Weights of a small transformer language model.
Size: width 224, 4 heads of 64, MLP 896 tanh GELU, 11.4M parameters.
Training: a variant of Adam for these matrices, 209M tokens, 3183 steps.
MLP neurons of a small language model. Each row is named by its layer, matrix (up: input weights; down: output weights) and neuron, and shows model dimensions 0-223. Each number is 128 + 24 x the weight over its row's rms, rounded and kept within 0 to 255. Numbers have three digits each.
After each neuron's rows, "fires after" lists the tokens most often just before its 100 highest values on Wikipedia text that the model never trained on. A number after a token or word is its count.

L9.up481:088157122150173164134120121127113145132112135122123164148110129097125141147109086095104134157129139090146135138120122185087090089144077130118071098153174147149104083140113126152154089100180123119156137110122117098114142093130155136110171149111121159146130128079110146158132140133132111107103158139169134104139168130140149125129078128117137098123123113102117131107105075173115160123129124170117141148130080167160149122142125086118118134112121127153112114131117139106170138113130130101125111115115134127146088086124126126140110123146111153182144144128169130086130098153102102093134125150140145138110148167129163140099117131129159132050145102117118165123086160151101134131140
L9.down481:115094154150090126108140101112098122147166134168099087138120130094122093126122122135175158109128134108137169113102135107112091101127115119121103141143135159100137162121123104146124130143171123112148145131102134089135122146129134127131136095129152162151119171109094132106106126140114101094078147156134180106097175140092116094136140150155106139154111170104103146124150112127119099115121100148170145157128142136140168124104103170133082121136154143123115163134102141104094076082182153192138096140139119120097152134079142127156087134128152122133133119133183121138139112154113123100095086140140150124150108135134170122143138120164117146113154089160105100104187132094142126110148
fires after: " t" 15, " d" 12, " D" 12, " G" 8, " f" 7

L5.up3:141140163164112144126137103144128136113135091084136126133121131108120089128098125108114160136126179117150135138145132121121087136185090145156160125134095086113154105114118143145195156133106129116099089109138108100140127116135086108126150173101139134158120135139074104137088172165113107128110138120147130101135153121135144142091054131106137120085098111156120096145104130118129144132073123133137133109138083184142170142130127128127107139114168138145099146134158129124180162133110113149146095097144125141147139131137141159094120149105129144159140175107093098122099121106126108130152157134089167129100165122166085125103153110132122130092138124180126151135091170161116114141117
L5.down3:154136108098139136146115155124129096131146165117135167102106162117100157152169124144123116186139188099128139147063114155143118141132122128076147091178094155122147135135155117121113121136144134132130133130115134117136143146117114109115154129113125103136146112143172181157110112133127127139091151111103154117153115101141163113123140133129148118143117131122124129110094127136134123093052090105138083136066130181162144101096152140135134112121079111152146117115084114128079148086134131126095084155087135127108140147133074153117153131154113137156130148095119140129116111139132151136099124124134153149089163099143159164111113177156148123149091136066121122133126138132154140164097
fires after: " s" 18, " D" 9, " d" 8, " h" 8, "k" 7, " t" 7

L6.up29:117152140124133155138134115158139140114094122125129166134129109132131158119120129081122117106125147081158161163129109156124107151154105139132122121146137112105118100133094148160114106075127142099128158126157125080104146127124123118140135166139168159118131164094130116144118114082141153139139151141158159114141115127125140081116054117101131122102119121105073129067158153178138162146144117131119134135060119122144113117125157164145150189123185117117125120147125095122086123118121125148106125125142125206122081091102143141148106150119107124149171142105102133103137124090148074112141096144128147127105117143131097107125111132161126138094145119155089148154069123161145112121139
L6.down29:150120128155135134094204145140117134147134111107116118137126130113121123119120100161143163130120090094098154140136148119126162109095135154104104156104177098168153104123147152141135150080119125131116126142132157114141140106157104137163158134140133173098132113114050123121158123153141111151137109156125152134108129148144131142185131081149134137145146158132137175140133123124096151137138167159167126125106121068105159161126103093152151090126137128125095113176130140135128135097110104106130102097122147094103135129125153155071138103085138122157133110061116128067136117151128121138107105060110115167115141131138165107138108105132137132139157103139113079099143131152102114118141
fires after: " f" 23, " g" 9, " w" 6, "-" 6, " s" 5, " d" 5

L5.up244:126132133164132137144157120149170130114110138126143142131140097135109150127131111103120151130103099105128125136115102102102081116149109141113138107096117127135125112096102175130156130089151116125107140122160151131139154122135128099131175146131136130136124119085077109136088172140102149171146136122137078112177146149122152087112126107079145139080098159137126120105153120167119159135088122136150170096136104180146106106141110135138121150122166069089118103130099117150161150142124119167096110103132137085094136119101137142135119127128104138145148169083140108122162113109102104134120137145142114141099141156175103105106133132100118176027182140141125147136123124162116116166136
L5.down244:098139141115104140122161157147100104108172141130170149107119142121121119094095137154150119164115124147118114125139170082148110156103088099134140181137089123125135130127147121147091157111142134141105133126080131125137096138141111134124103127144092142131167107120164121131140141137175114143094130111103172146104135146130105094127142146157130116160124138102086110135147151133067148129092050118106122114067155093142182169132149137091108120133114151138126143116159169121120105138096111105141097120142112136163107123093134089132107112117098147113134071128120109132153117148168153136119152130144150155166135085116135185146115121116156149175112143158126133115163117099156126105183
fires after: " t" 21, " st" 9, "d" 6, " al" 6, " d" 5, " sup" 5

L4.up85:095155115166129118135115141155107174153162115101125107135119213119142135141122134153115114112126140115122130114128112118094118134119116123114077142112136158141145113124152117125126139159148078156062167150186197106144158133119149147130102172156141117078139200114102116150108130114109139128121156124115106152103132154118132156094136130115135145098166147162065120148163131101142122140080127146122109082145109143120143138129138155078116162105108130133069095148099102121128152090108123158144103146128117142101105096108125135108136125188079142126122130125120126134099153127125156113138133185131151123137141126161139136131126089119135178131123108140134103155097129152152116139132
L4.down85:104086115164088121110152152136121132140143149145128131158146108148117134126093102126128119151182094168089100118131081104162128138161131147100138161115085111145131117144106162113106108128133148133142135102106167163126135124130126114139110086129125155105122163164143109140146104177157147145059095147151081099101145145131110108150126099154099123156090137143129126165110160112154129100140108144075128128073091135104102085134131145132159164124136130166136138119154093146082078164149130146104153085164122128093128148101115144130096120140129094114178157148104123121111146163174139134123146125177116151150138134115113123153139133141129156089126081132103129164125147130144137094136
fires after: "od" 25, "z" 6, " t" 6, " d" 6, "ok" 5, " T" 5

L4.up60:117146109137136159155114115141177166117139103117110118144120148174130101095099136093132154151127164097125131143153140132081091156141097133130092102119139157143144097096160173122149144101173158110103124112108148086114136112124087118097112130128137161205142164104140128124114173129106093168140134143133080095193090134088142123097090131082119118118115148100091121121141155136151131137135119138135131101109102117181106101114117117146112139134127096123113133107081161157153143163120108143102144111118142148152142126159115144134095139113131149092119126128119146146115104120144137102152110112090207126099129129127103121119120139158132179095132130171152170161102138136121154121131
L4.down60:131091132089115122140095127136159109165140130159105081118110139124140134119098148166126142160107112129120185079118097111164166112096086139125161125188136154132096182127153119133083117144133123157117143149107123086068070151099124123103099106103110096112150124141155157196119105116122128157117110140136188129158117139129097132107119151164132084118082137138135140134100139114111129122099118130120121120088155114117148130123165106134192089130106147137132103129113133122113126103121115136113104146151140118150147158134121134162140156122119160120140095104148136154137143127147139144134145090124086122166134139108165163119121134176138109205144101129144116119119153105135092120105
fires after: " d" 13, " C" 11, " c" 9, " w" 8, " D" 7, " s" 6

L4.up126:140150122131115133135113109119148149139142114120103135127120149176171141131150122127142117106091142113135132136107123099118124177166121122117074134142093129114064106139117113138145189082130140073109121149116140157111152109112145124105138120121141120134124101127115087117133115135126114152107136160137098111168127122127152101105104146130125134050125160110094171138150154115103190154120131156138117136101141164166085114143123136145150154135194149134123110111126169096130106131102129124144135112136148149116125115094160099125122072142138103114138171160104120142141109145115080126145101147128165120128151167118111131114096104207162170110120115140084163112136120118075172142110
L4.down126:174098078165169165125108107134144101115099098180157096194146146114102085132157158120113138122134060121141143086159134141094126140137147142212124105147142129112141119115122121148141112156131085148129117110137133143090121146131146112108102139152118103126109131119091105114150141126116119076181159127107143123111147139092181126115131138105131120110106140138146165133126135129111085155156150134123107133163126131087133148096124093126126168116143149139110138100161140124122132155157124153101112126081117119172158166127163121087128161116127143125148133131111129135120103119091124081125197093118130103156110138138130103117155124122112099119158099132117124149143142133142075137081
fires after: " O" 21, "W" 8, " comm" 7, " \"" 7, " w" 7, " j" 7

L5.up159:053175132149128102119106106124086137156158149122130147111122187120160123127164178132109110137142142089117091110112127121094131144159134140129106134121122141150140097116164144160116107124143105144086102165149164079137137130139131116124097151128122165125120163110101107094120159128159162124134114162162136132121135109118128146167155144105154108123126144167106124111171100104118137091092071142107137075105158129141173135092105114120104112100106163160079122145130137099109120129118194117175138154107148128122088120108150161098152129101081164119072133135122135162143166122129135125120155103115104127125165132154120116136131127100121127148142115126167138139126181133113145107129
L5.down159:138118087127093155100149164096124162178154126150147120132146137101178094101151099130108126108116088128109123121090120157141134111104120117126092177120151075119141165114122129174116155155106105139122134113151133104119137122170128130154145136151133152137131118129116104128135133159170177117161128123117125110166113135128153132134145107126104130178115114156119125070177095135156133120130136188126126091122140112100154118129111122131086099159111141154078128141158080144086107096110133154084144090105146110149110137180132140130131122079099172175133144173129093155151162155128134147131081161122098144114154112143097120153143102104103126130151104133164112152144116100121109106118
fires after: " C" 11, " K" 10, " t" 10, "c" 9, " c" 5, " T" 5

L7.up337:147144110089126143139092076154137138122123126103123130125110145135159125108112122081091151130101173144148123103156111128099111186158023142113139137140134153146092078131177104080122168085168142142128124121116144089112127118124121132157131124158127125167115146139132120115099148145132117130141111126115153141166119107100132158109087108166148140111131131145140138136170155102141113144099146132101093103141094158150171139128129095132146129151158164107105132079143102107161164118110106118136148129143126168171127114121134149112123120117123123133137136130118135135103108128165134101106139171085148144119121119142141138105105149179214110134126125161129156154129115113088110115088
L7.down337:139137160089139144125106173114143119174127135114159171151149102122118138135126164120122129128135098111153114142123108158116125128122122151119162113120139157154075084118117145119134090152163097128119149148158084103120140152090106114138131093095138139074153108146135145163118148095126181120125145144125082131124127158117112131096109161093166129090103146129097160140098135075136104083151110096130153122110088163125114121170134146144145164087121170158116116125061109135115155091139135141124150129103119131133137122165101169152133138155153131136142126150113125084141073153147092117169169148118139099111129129133100138093103171125108145124114154159146118104093171132126124097082
fires after: " D" 14, " (" 13, "p" 12, " d" 8, "d" 8

L4.up656:145149110126134160096130127118154124141158118137100159123099141180130172122132152104150111132096138110135106128127122139121150151121104130084093126126151143147114082085092159149149150096101144138104129172094120137117154114086135142110109153132130164139133147119100103167137118132130134142140116140130138127168107162084131108111143121102140126119160186127097140105158138172142143170081129141133130160115162135120139133140137121138146181087138078090099122135129121100141092175090117130101072093136183144101084131128134141140087083151101129139154137115094131105108109161121106163115119192122174137125123157123132164137080133150097153132146142125091093103106101110118094108112
L4.down656:134121105137112109163141144119082126147121139134129120118111110125109131113154125122125144166099110107150145108123144108104107138100142072147127140125119127161161102095115106124119108156119115142120118185129188154118098121147126136115115139127086119159124136107172127157125149111187127147109076118108126114063172130128133155169110126178135144118128104135199099145100121149126142135135110157088119110112149169131115146166154153123088105113139145172119103146131157137123168169105107134135133138091087115169101126131101095106126143076095117133130132108131143149177146163135117157116135057135131135150132133143121084108155075107146128166093120144099152145125142143139075153121
fires after: " e" 16, " E" 14, "-" 11, " O" 9, "W" 8, " (" 8

L7.up702:088170120136134167098124098115140149131112134101116103117106182180130142116151145123143146148126176118145131109152111128082106155140110146121186090131149108147180038113123105153108137111103150117139145177146138113136117108118096162109147183156153138125140119122117112126102183143127109098107136113172111150129173172088131134108090119084128143121107146129124140105101123136127149111085146151111142145131143143141127133128114136087137090087123108136067126149120128124133135098110115121164108152138132139136132114090144133122111127098097137152120120096105133106109127102136087093164111168122160161128133123131141134123089111154122133083135124182123164155129158127153146100076
L7.down702:061110117116141149134116112093100114159141173117144127131110129118158131109152129119147151127094111127137191121100123144101154109094134123140174126149127168180150152111121133112132135117111131188157160167102096133111093168129116139140120100106129085158124103113118134124133198107119134117124114135161079148093162112155136115123130117142123132105113131137153116141118111060098137110105122167130096171087142134135091151139155129076105105138141131146138107119118113149121156132108092175117096100143101120125171156150107133146122156150104173130124134155130123131076172145095099099111148136120106130132105104127125113175116124145153123104128129149130120120133159110195184137133
fires after: " D" 19, "d" 11, " d" 11, "k" 8, " B" 8

L4.up17:129159153130130109131109093144136124139134155107132161082112158104139179119158156098130140129097129108168116124155077119113149136135147133125088129116094119122108103147076153153114152116167145124140135114125099108126144141155092108089138134120174131157153105081139138116071125133111138128089159146142090110145150127063149133103121105137163132060131146118100152116117145099151137115132125145163133117117094170149087134133128077145132133085175095115131121145151118124140130134136129154138133106127125115094114130121166125139121126149110177089094111171101141121152142114132123126119126156120116143150115143134145114119162147129150227124158130173073133135147171153094113110120
L4.down17:177137105137114114107103132125112096103144101154125127093121106113159074125133112146151132145160108149109130123144123116153101128176129134129156129115147101096152150087190115108170123124115120134150123111154129191055124097136164127171102110157112131106123136137107126158160154108104133104152149109089132123119131130140055121104130086169122134158111101133142149154159111121099112120134152145142195090097112123159135154119103104108111109162095163163100129090123115135108166126124135155114133149131131122159132128102101097108109151101099146143167141079170106115145174176082115107126119112134117134128118166137139120142129156157115104120152134113150150111134142099124144124078
fires after: " St" 16, " O" 13, "t" 12, "ober" 11, " j" 9, " W" 8

L4.up348:101115124167155127122113103132113137138131139131134110124071094104164138099116087135116120060143136110135081109158107170098085133098130166060127127142144193151128121122121145123168130112154128127137166122135121121120161079164130133111150126124157137127142164113125134150097114132135111138097110131135096176140112145116112078133088097135113116109146140140110102105131105125119199170129140159115139114112085118152097115128148099126153122099111115120138098149119136140160133095111129121125125159125121122138102094130118105146118107124099102169160142138177143119124102187194121112117129102136182152124136153138149116144162129143157152091163103100114169123112106118106154149172
L4.down348:104152111108143120106197160145111116107136105130120146111133092115101112129134102186126168121112110079133106139090121132164133157086127127085119154105179136121103125154151115133128113100134154096166149116110142176126110125111132142155152140169117143103153135104202132099132127109149098181092123128114127137109126166159133108135130121122144110136140138122153142110148155151133114122147118141087175136120133134129045107121103172102126179098130063122118117154134153148135112114148114126092146119149085114113117142168104093142120141129141129127139155133129171114084127096139131123149077139114106136086147134126139142137152123138156108137123153119115074087129159136106127172092
fires after: " G" 32, " t" 17, " g" 11, " f" 10, " P" 7, " st" 7